{"positions": "rope", "batch_tokens": 65536, "doc_mask": false}
MLP neurons of a small language model. Each row is named by its layer, matrix (gate and up: input weights; down: output weights) and neuron, and shows model dimensions 197-292. Each number is 128 + 32 x the weight over its row's rms, rounded and kept within 0 to 255. A neuron's up and down rows have the sign that makes its largest values positive.
A block is one neuron, or neurons of one layer that tend to fire together. After each block is what it responds to, as a language model described it from the Wikipedia text at the highest values.

L9.gate273 [ 35 118 138 119 123 107 107  61 182 154 153 113 108 166 105 169 122 130 157 170 106 109 120 203  99  86 187 105 118 157  77 171 103 197 113 154 140 156 113 173 138 102 182 120 123  73  61 126  99 202  62  88 166 113 107 134 150 183 126 106  98 131 122 183 129 176  94 121  80 190 100 121 151 135 119 106 114 168 187  90 101  73 129 103 166 125  66  71 161 133 135 146 117 100 145 196]
L9.up273 [ 96 121 196  83 104 144 124 129  77 125 141 158 130 131 142 164  82 154  78 163  83 147 106 187  75 168  93 147 150 129  94 106  54 116 131 117 135 128 122 141 144 118 115  87 130 140 126  89 160 125  89  64 103  68 144 117 147  81  70 126 178 189 187 175 145 157  85 128  99 161  72 100 115 115 145 125 100 141 145 165 126 163 134  93 172 125 143 134  99 124 100  97  94 111 117 132]
L9.down273 [134 142 142 144 161 143  66 127 166 150  50 151  96 160 110  95 123  88 138 143  96 122 135 189  83 135 136 106 115 108  73 100  62 127 172 177  95 117 177 164 128 138  79  96 153  64 150 154 136 119 166 135 126  71 109 150 117 146 133 146 176 133 103 153 114 123 130  81 150 158 146 130  73 132 102 104  89  99 101 108 194 103 121  81 163  84 152 163 139 147 112 130 171 108 127 135]
Responds to: Fires on mid-word pieces completing military terms such as Caval-ry, Infant-ry, tro-op(s), and also on Army and Division, plus weaker mid-word fragments in other words (emplo-y-ed, in-it-ially).

L11.gate43 [148 140 111 131 177  85 103  74 159 118 121 146 119  97 135 117 145 130  93 184 138 140 146 135  53 118 160 110  79 116 107  89 154 124  55 168 123 169 113 155 106 103 149 111 116  81  98 116 143 125 177  64  74 146  82 128 121 169 146  76  78  81 135 104 141 195  97 189 140 167  80 140 158  83 129 102 145 157 160 117 175 102 160 139 127 123 148 139 148 133 119 125  89  92 149 139]
L11.up43 [ 68 122 155 137 153  49 125 138 114 117 130 118  97 186 135 159  90  47  96 150 140 116 103 118 136 113 124 111  94 186 129 112  92 162 157  78 110 116  69 133 104  37 178 102 154 109  83 112 143 122 124  59 124 108 166 102 220 129 109 105 102 168 156 155 120  82 122 115 132 123 110 166 136  91 141 129 102  96 140 108  76 121 133 160 150  89 119 123 146  91 123 131 161  78 111 211]
L11.down43 [158 137 175 112 170 160 173 105 178 124 156 149 100 167  78 172  54 171 171 156 210 122 130 141 173 131  97 206  84 132 114 143  45 167 122 133  70 110  94 110 130  94  93 166  97 132 120 122  91 126 154 135 173 125  27 206 130 168 150 173  49 169 150 103 105 128 141 143 102 165 150 126 172 170  58 153 141 115  92 132 120  42 150 163 110 126 216 172 136 144 104 101 149 168 107 106]
L11.gate481 [100 116 121  88  94 121 180 127 138 146 131 197 121 101 100 178  30 128 111 123 229 126 156 143 182 138 135 100  96 194 112 170 205 136 104 143  90 141 140 125 145 139 193  52 193 152 155 104  90 135 144 102 104 178  75 121 120 148 121  97 122 142 138  85 114 129  92 102 145 100 171 128  78  97 150  64 105 146 153 110  32 110 124  95 162 122  70  82 120 161 195 138  92 170 155 149]
L11.up481 [118 154 145 118 184 153  74 117 167 141 103 115 113 126 186 179 128 154 109 117 109 196 179 124 120 179 132 119 125 152 100 171 120 176 120 128 131 139 171 178  86 130 103 162 109 151 122 149 215  92  96 133  78 129 115 135 118 141 159 160 105 129 147 141  63 135 148 115 116 174  71  91 187 132 168 183 100 163 162 125 176 161 198 161 141 149 116 118 135  81 166 201 128 133 160 183]
L11.down481 [175 131 104  97 122  59 158 148 120 150 122 130 123 106 121 123  87  93 166 173 102 101 157 137 154  55 167 113 116 143 104 151 147 121  93 124 147  89 100 148  98 132 131 136 167 122 191 147  43 129 187 124 153 120 142  94 146 154 136 102 110 108 144  80 110  89  93 117 128 130 110 130 114  82 107 138 159 145 131  88 148 100 129 107 197 134 134 121 147 115  78 143 144  86 152  53]
L11.gate557 [128  93  74 134 127 201 146  73 140 130 157 111 149  69 163 125  86 141  98 178 153 130 173 135 123 152 116 152 169  74 130 132 139 169 152 155 124 156 161 162 149  78 131 174 109 166 136 106 103 124 155  76 142 148  87 190 135 103 161 144  96 170 182 109 104 188 130 149  92 109 129 133 130 118 162  75 149 149 145 145 103 106 144 139 188 151 122 156 113 105 127 125 135 152 167 161]
L11.up557 [108 105 117  61 150 179 163 158 186 150 120 140 133 111 141 153  93 138 120 100 151 143 105 166 130 166 122  75 161 110 160  99 122 135  67 137 143 139 135 111 156 146 170 152 159 132  85  99 131 119 119 157 113 135  49 134 143 106 144  82  89 169 133 162  88 108 100 122 132 159 121  59 152 156  50  99 171 128 117 119 105  96 134 133 145  90 110 110 127 173 114 100 129 106 158 131]
L11.down557 [119 128 110  93 155 172 121 123 153 103  54 237 120 177  60 158  91 150 129 181 130 126 177 112 116 147 159 139 140 145  84 155 141 114 144 158 124 107 102 156 117 127 116 147 121 174 129 179 143 170 146  52 126 165 161 114 144 129 145  80 126 122 144 153  99 166  96 147 162  89 126 138 141 163 157 124 185 113 133 152  83 180 180 107 118 176  72  58 141  76  89 105 116 115  94 143]
L11.gate902 [100  83 143 119 174 176 110 143  94 130 162 180 143 135 158 119 132  64 102 135 131 163 172 129 147 178 141  82  96  96 113  93 120 147 110 153 156 164 144 156 170 122 114 146 146 100  45 120 140 138 100  63 113 146 131 150 116 127 166 124  71  95 163  74 147 164 121 142  92 108 132 111 142 120 113 169  99 142 141  96 121 136 141  88 103 104  82  92 118 143 160 133  87 130 144 118]
L11.up902 [ 87  65 131 107 100 103 137  98 145 119 147 126 115 165 124 207 116 116 144 108 152 194 106 111 154 169 118 126 121 126 104 173 175 161 134 195 124 117 126 114 172 110 161 106 166 154 110 107  91  58 135 102 100 173 140 133 140 154 158 184  52 126 115 197  48 118  94 151 132 152 144 132 139 101 131 164 140 155 120 106  88 121 110 131 147  87 100 149 119  70 112 121  48 146 169 185]
L11.down902 [ 86 107 139 214 156 136 146 125 150 128  86 100  84 163 146 170  76 129 125 145 132 119 154 109 229 163 122 129  84 127  88 124 162 141 110  67 119 109 104 112  85 140 121 160 137 143 124  75 120 153 149 189  83 108 143 188 161  83 147 178 102 136 150  77 169 154 179 127  83 119 116 160 143 124 133  99 104 174 172 169  47  91 149 154  50 127 116 183 136 193 127 155  71 112 137 115]
Responds to: Word-piece endings inside military unit names and war prose, such as Caval-ry, Armour-ed, 501-st, command-ed, and aircraft car-rier; also weaker mid-word fragments in general text, such as L-oc-ation and sold-i-ers.

L12.gate27 [123  91 181 161 169 154  74 131 143 110 150 129  91 102  96  81 140 141 120 129 151 144 127 101 108 136 145 110 142 132  96 124 130  69 106 135 121 193 156 141 161 110 131  44 157 115 162  61 108 115 117 142 130 163 126 143 118 124 112 132 164 108  64 151  99 124 115 109 120 208 153 122 160 102 147 117 103 135  60 141 170 130 106 165 105 123  93 125 169  56 143 111 100 134 125  66]
L12.up27 [145  20 114 109 175 113 131  84 157 116 134 128  55 137 109 161 104 184 100 166 193 131 175 144 113 134  96 141 124  94 100 133 133 112 106 188 131 149 127 117 117  99 197 133 106 157 179  82 137 107 131  95 116 173 167 123 129 112 113  98 154  95 119 145 105 107 106 127  99 117 123 137 150 153 104  71 131 174 130  69 118 106 119  87 112 167 178 152 150 106 160 178 100 181 144 102]
L12.down27 [126  91 125  91 109 159 156  76 126 104 135 168 101 129 133 131 100  76 187 114  97 145 117 105  92 135  41 107 116  85 140  88 111 140 120 125 128 147 153 148  82 114 161  71 135 112 145  56 107 137 163 127  97 200 216  92 140 113 119 117 166 125 128 200 140 169 183 107 127 144 160 153 170 148 162  85 182 121 194 125 167 190 123  87 129 128 152 136 132  68 147 162 108 103 159 100]
L12.gate660 [ 98 149  74 127 181 162 115 120 117 115 123 152 124 111  92 133 116  66 125 135 150  88 137 106 151 155 139 171  81  96  88 109 190 114  65 114  85 137 138 110 182  86  83 121 141 129 156  80 109 100 156  39  83 157 126  72  93 194 128  75 156 139 138 138 138 207  61 146 134 135  70 115 166 146 198 124 111  55 115 112 116 125  86 118 168  57  99 159 109 122  84 101 123 126 157 120]
L12.up660 [113  88 146 176 128 140 124  63 220 108 150 138 104 134 155 118  65 187 122  98 133 144 135 113 181 104 115 125 164 133 164 128 162 154 143 187 118 129 111 120  85 111 174 129 109 154 160 167 123  93 112 107  83  95 168 139 126 116  78  84 113 136 113 152 152  96 108 146 141 108 107 168 122 130 138 132  81  86 123 132 171 173  99  92 109 138  97 146 117  89  67 173 170 150 138 118]
L12.down660 [149 123 103  72 129 160  79 161 161 147 156 180 122 113  78 130 110  89 102 135 131 145 160 153 131 123 125 131 134 126  85 146 105 102 163 141 145 128 142 153 123 143 116 174 146 141 149 192 167 133 144 166 180 152 112 107 126 140 112 176 175 154  92 114 148  55  85  92 179 187 175 134  28 165 108 132 159 100 130 153 190 128 162 123 146  98 126 119 173  85 155 125  83 123 100 138]
L12.gate749 [174 157  65 105 155 116 110 122  84 130 164 109 139  97 127 134 118 213 140 122  64 150 120 136  87 205 144 140 198 122 145 163 140 109  83 130  71  96 162 142 163 152  93 161  79  76 200  99  99  89 125 199 102 121  99 133 105  84 181 134 141 130 135 122 146  93 108 182 135 110 125 177 148 116 141 147 118 125 151  98 129 110 175 108 174 190 175 144 118  60 161 147 152 118 127 174]
L12.up749 [154  98 180 111  88 150 122 159 118 109 144  85 116 165  98 160 131  83 136 129 106 168 118 186 183 137 106 136 163 104 110  90 159 145 134 126 154 145 146 179 138 185 153 144 133 134  64 189 115 135 110 143 133 141 132  96 172  78  99 132 150 118 146 127 141  64 137 155 104 159 131 146 205 139  84 130 165 119 162 138 150 171  82 150 146  79 131  92 141 111 114 115 143 118 142 113]
L12.down749 [150 183 121 173 156 135 162 153 148  85 174 134  87  93 169 146 182  78 138 166 136 137 111  59 171 137 125  98  97  88  99 103 119  86  84  94  84  90  83 187 154 115 182 111 141  84 109 120 168 105  88 188 127 126 121 107 103 119 131  79 167  77 145  57 102 159 122 111 128  68 120 140  86 104  89  84  75 114 147 153  68 141 176 142 184 133 107 164 105 114 125 136 169  88 146 138]
L12.gate1033 [119  63 153  93 128 153 158  98 162 138 123  75 105 115 178 139 120 155 122 142 143 121 149 153 156 179 118  88 202 214  80 167  81  72 176 145  50  86  75 163 131 136  86  98 115  95 168 152 116  81 200 124 125  96 179 110  93 132 125  83 137 106 171 144 159  42 129  83 142 156 153 160 154  65  55  89 106 126 126  60 165 105 174 106 125 163 134 185 109 178 115 106 109  98 113  70]
L12.up1033 [ 70  85  69  56 109 180 120 130 150  83  84 161 118  52  75 133 103 146 122 172 206 153 160 123 150 134 115 106 133 116 118 117 194  76 133 141  75 157 144 125 110 112 171 115 142  80 127 139  86 170 179 107 113 221 115 146  67 154 172 134 108  65  93 167 190 181 141 107 113  99 141 116 142  88 135 139 167 193 116 131 138  83 121 131  83 122 117 151  79 123 150 114 115 125 106 138]
L12.down1033 [158  76  98 140  95 105 148 159  95  97  68 115  69  62 174  59 172  74  97 129 150  78 166  43 101 152 103 133 148 121  69 164 133  71 131  84  96 140  96  96 125 164 137  99 104 156 117 146 113  60  97  94 115 103 131 138 142 157 109 104 110 147 192 145 125  68  80 137 130 134 134 186 124  78 174  86 129 117 126 134 148  83 137  47 144 126 146 143 159 150 152  77  74 162 125  89]
Responds to: Short first pieces of words the tokenizer splits up, such as mo in motor, d in drains, pa in painted, O in Operating.

L12.gate461 [109 131  63 121 116 111 164 154  89 136 158 147 132 143 110  44 159 113 158  89 162 106 143 141 118 117 147 143 207 154 163 113  87 120  99 122 100 146 139 153 101 112  59 116 108 173 121 100 125 111 146 127 126 142  89 104 141 131 139  65 177 108  94 128 103 153 144 150 141 149 119  80 147 164 115  97 119 151 123 137 106 112 127  76 123  80 137 144 117 154 191 163 155  78 135 121]
L12.up461 [137 149 115 111 105 158 156 155 100 113 108  96 193 120 113 118 117  84 129 165  46 157 147 125 150 104 104  79 140  95  99 113 155 150  83  92 161 115  94 117 112  72  59 161 161 188  94 108 120 114 113  56 102 145 110  83 126 150 117 122 163 128 130 111 128 205 101 129 110  80 112  76 103  70 136 117 143  68 155 157 130  85 176  96 149  70 153 152 163 167 117  74 102 134 147 134]
L12.down461 [172 107  78 124 111 145 150 123 136 129  48 148 138 146 133 163  66 150 140 138  64 175  77 122  94  85 157 149 129 148  90  42 161 140  66 132  55 129 136 111 153 161 144 130  74 158 100  48  86  58 113 134 130 141 102 113 131 127 125 180  94 111  85 120 138 169 204 161 106 176 161 145 103  89 168 117  64  89  80  93 139  96  72 127 116 111 120 137 118  80 168 181  68  88 125 104]
L12.gate542 [159 102 136 115 107 112 121 159 107 106 126  56 160  99 143 133 153 143 138  87 115  64 143 150 125 131 148 150 114 151 108  88 122 104  59 183  74  99 136 168 171  93 161 145 136 201  96 104 135 181 156 115 159 142 110 142 112 106  93  91  80  86 128 142 162 111 112 113 175 112 144 113 208 145  35 155 129 201 108  84 137 118 111  89 179  77 174 118 147  83 141 113 104  72 143 146]
L12.up542 [ 46 128  91 171 186 150 149  78 117 152  82 103 138 106 161 153 140 174 107 126 173  68 112 155 197 132 124 105  99 110 114 119 154 120  71 144 100  88  88 147 125 184 124 125 158 133 156  82 127 194 145  84 117 199  87 133 108 153 127 114  81 104  98  98 146 143 111  85 123 170 135 174 193 152 139 109 156 132 114 118 116 128  86 138 161 138 152 128  60 130 117  81 168 113 129  92]
L12.down542 [139 145 121 132 143 202 148 102 150 139 118  79  97 184 117 149 155 110 154 121 156 131  97  79 156  70 146 143 134 114 148 140  98 111  89 147  98  60 122 172 138 123 109 157  84 144  66 168 124  86 104  77 127 145 118 136 110 162 134  98 134 106 106 141 102 142 126 106 128 137 103 127  96 149 146 166 141 112 149  98  95 143 101 109 181 144 114 101  47 122 142  49 142 150 119 133]
L12.gate1001 [123 145  94 130 159 104 147 173  98 167 160  93 109 116 103  92 103 137 118 178  56 147 126 178 119 183 132  97 174 106  90 173  83 144 193 140 110 156 176 160  86 178  88 132  98  89 126 202 135 139 163 127 173 149  67  79 109  96 133 122  66 155 137 117 173 144 103 156 113  96 144  93 154 109 127  67 183 150 137 122 199  75 107 128 129 123 141  96 162 106 129  35 100 117 118  88]
L12.up1001 [ 82 159 120 154 118 175 132 178  76 138  55 159 138  77  90 111 113  96 107 189 127  88  95 101 160 156 112 145 139 112 179 136 158 127  97 128  99 121 121 107 216  87 119  98 172  98  94  48 142 116 102 151 125  75 117 146 121 157 135 166 160 122  84 161 114 183 176 190 152 111 110 164 150 135 176 200 112 106  38 148 105 119 111  64 110 115  98  97  90  81 131  91 134  76 128 133]
L12.down1001 [203 122 164 106  96  63 108 112 184 146 103 121 170 138 138 184 124 170 141 137 158 158 114 103 117 122 172 159 139  78 106 123  73 198 155 128 121  74 118 112 159 136 193  96 190 175 104 175 123 180 118 175 165 178 138 108 139 149  76 116 116 118 110  94 153 145  95  66  98 175 157 151  80 125  97 170  59 144 117 134 134 127 134 114 124 105 197 114 121 122 150 158 172 130 174 141]
L12.gate1026 [101 158  55 109 194  71 174 143 178  89 140 144 176 120  50  99 109 179  90 157 165 190 122 194 106 146 141 130 133  98 140 169 161 118 152 154 117 173 144 136 131 119 108 131 133  78 122  91 119 150 163  96 142 142 103 164 105 176 178  55  57  97 124 136 129 139 141 151 193 109  60  80 180  93 127 101 123 135 177 111 148  80 113 146 150 131 122 107 152  94 150 183  41 117 137 120]
L12.up1026 [111 154  76  87 151 118 164  95 164 183 158  53 171 158  76 105  81 165 153 138 134 142 187 121 120 142 113 122 161 136 126 122 117 140  88 131 108 162 150 105 137 103 156 139 128 153 116  96 147 150 135  72 115 149 136 138  96 183 102 110  69 113 149 133  94 210 120 165 124 136 155 168 117 144 108 147 147 142 174 119  61 198 137 103 127  78 145  96 156 167 122 107 134 119 107 162]
L12.down1026 [142 110 120  79 123 120 114 130 119 120  79  97 165  77 105 131 178 143 149 170 149  83  90 147 112 121 170  79 129 120 146 113 132 124 112 190 136 113  89 107  82 177 103  84  58  95 112  87 103  84 150 122 138 126 114 108 140 130 111 152 149 144 115 158  57 251 115  92 173 124 127 121 139 110 106 119  71 175  81 135 155  88 163 107 139 144 142 108 149 166 136  95 124 116  91 152]
Responds to: Word-final pieces completing adjectives, demonyms and possessives that precede a noun, often military sides such as French, Israeli, Confederate, Fatimid.

L11.gate103 [153 150 134  34 132 198 152 139 110 150 166 186 120 140 138 113 136 120  80 104 122 134  97 101  83 123 128  68 143 218 156 150 167 171 106 126 142 128  98 118 161 169 117 121 104 131 128 110  94 204 117 101  72 163  86 151 115 155 162 179 167 144 115 109 113 136 146 127  92 135 116  83  86 124  97  83 154 156 194 115 108 160 136 137 113 171 142 155 135 163 122  95 104 137 159 118]
L11.up103 [121  95  83  86 114 154 106 126 126  84 109 149 109 160 132 127 109 105  83 122 150 164 161 156 131 152 132 171 135 155 122 170 135  90 135 135  83 118 102 172 139 164 132 109 159  90 136 117  84 126 134 110 148 109 108 159 133 113 161 143  93 105 136 118 178  91 117 119 137 143 117 136 126 136 160 119 141 167  78 153 154 184 113 138  72 195 113 189 132 174 165 146 134 194 191 144]
L11.down103 [133 155 172 157 132 171 131 187 134 118 162  58 124 120  61 156 105 167 121  86 108 111 137 109  92  94 130 103 153 135 146 104  80 130 172 142 112 204 166 196 121 124  96 127 137  80  99 114 121 133  66 108 107  85 135 131 160 143 163 128 184 114  92 105 155 137 136 149 137 116  81  83 137 215 143 129 158 171  79 142 130 116 128 124 146 137 120 145 133 171  67 119  61  97 165  94]
L11.gate292 [134 154 178 118  99 147 143 159 149 128 146 150  98 142  97 157 112  91 169 172 193 153 155  84 131 122 115 185 176 102 116 112 124 140 146 105 131  73 112 102 179 133 122 122 144 163 105 128 114 107 134  86  85 182 126  84 157 127 129 108 127 125  67 110 169 107  99 125 114 135  80  89 115 138 159 133  23 102 107 135  56 154 114 155 100 125 173 139 214 137 129  61 106  76 108 101]
L11.up292 [143 111 111 101 166 127 124 135  94 147 127 176  43  64 111 116 121 161 120 120 128 117 157 117 134 119  86 154  98 131 160 114 106 152 136 118 144 124 174 142 139 146 144 144  58 180 166  96 141 117  87 123  77 126  67 128  94 143 138 153 145 104 101 163 103 124 129 100 163 120 144  96 136 172  86 153 110 121 136 128 135 180  34 142 156 139 134 175 110 110 111 110 129  52 105  82]
L11.down292 [150 150 131 114 183  92  89 123 186 136  71 157  68 142 142 166 190  65 174 143 148 114 133 142  88 109  91 154  91 119 121 111 136 111 183  91 171 108  57 132  96  72 164 126 151 150 151 164 117 135 109 167 159 126 154  73 125 128 166 155 154  94  93 149 153 119 133 151 157 105 143 151 149 126 141 105 198 132 116 120  85 162 128  91 158 148 126 134 115 118 128 128 189 141 160 108]
L11.gate774 [ 97 130 148  70 113 184 126 178 122 126 143  95 118 105 121 142 101 132 130 137 150 151 137 140 100 204 160 140 122 149 177 109 146 119  80 100 132 123 172 158  95  96 148  98 113 112  75 121 134 152 162  76 152 123  81 124 155  59 163  61 135 135 103 152 138 147 129 162 117 126 114  75  89 137 132 134 119 124 119  93  94 147 152 179 201 143 133 158  96  82 197 128 120 124 181 117]
L11.up774 [128 179 110 178 148 123 119 153 160 146 124 176 134 147 140 132  83  93 125 130 174 174 120 108 144 139 117 129  99 162 136 145 125 138  95 121 144  94 154 146 121 104 150 126 181 153  80 119 140 100  80 161 144 111 129  56 110  83 151 130 165 147 137 143 136  70 132 104 173 145 121 126 125 109  75 120 120 130 169 141 168 123 135 124  94 156  83 143 104 119  55 122  85 136 118 115]
L11.down774 [157 115 170 106 154 162 114 115 122 141  74 141 184 122  23 188 138 120 161 117 108  97 147 147 157 157 162 194 123 119 143 153 122 107 145 199 151 174 105 132 127 164 136 109 160  83 145 125  76 119 174 142 191 113 157 133 118 130 133 120 150 130  62 108 179 173  83 144  83 124 135 218 141 112 106 106 114  78 141  94 124 121 105 139 125  87 165 132 137  98 132 146 118 144 153  93]
L11.gate917 [ 97 115 115 105 115 149 185 198 116 150 174 140 142 140  65 148 141 143 111 131 104 102 190 193 107 167 121 140 148 109 101 124 124 114  91  87 142 139 116 103 122 124 144 150 133 131 187 133 106 177 152 128  82 151 116  93 160  94 154 112 128 153 152 112 149 149 154 151 175 136  98 101 196  73 116 210 147 134  89 160 174  99 112 161 162 183 133 133 101 159 115  99  92 107 168  78]
L11.up917 [142 144  90 113 149 156 155 159 109  90 127  92 195 104 123  80 159 113 108  99 102 184 140 151  99 109 151 115 160 163 125 111 100 123 122 110 118 162 175 164 161 140  93 115  89 110 180 131  90  83 162 202  78 141 132 161  94 147 104 123 133 128  90 111 181  96 115 136 126 114  65 109 142 175  96 179 105 147 121 108 106 178 101 144 203 152 109  98 134  96 115 104 125 129 120 120]
L11.down917 [128 142 114 149 143 111 117  84 151 166  86 188 104 192 120 101 108  93 170 148 111  86 125 102  83 106 143 188 122 162 153  92  70 195 175  87 104 162 160 150 169 121 102 157 148 132 145 168 132 143  94  96 168 168 124  81 152  82 144 167 193  78 164 185 125 111 171 128 120 106 153 156 156 140 217  88  76 101 125  70 136 172  83  95 169 141 137  80 120  85  78 118 101  96 130 126]
Responds to: First subword piece of a split word, mostly capitalized "Mo" in Modern, Motown, Movie, Mobility; weaker for other starts like ad(vanced), b(affling), often in tables and credits.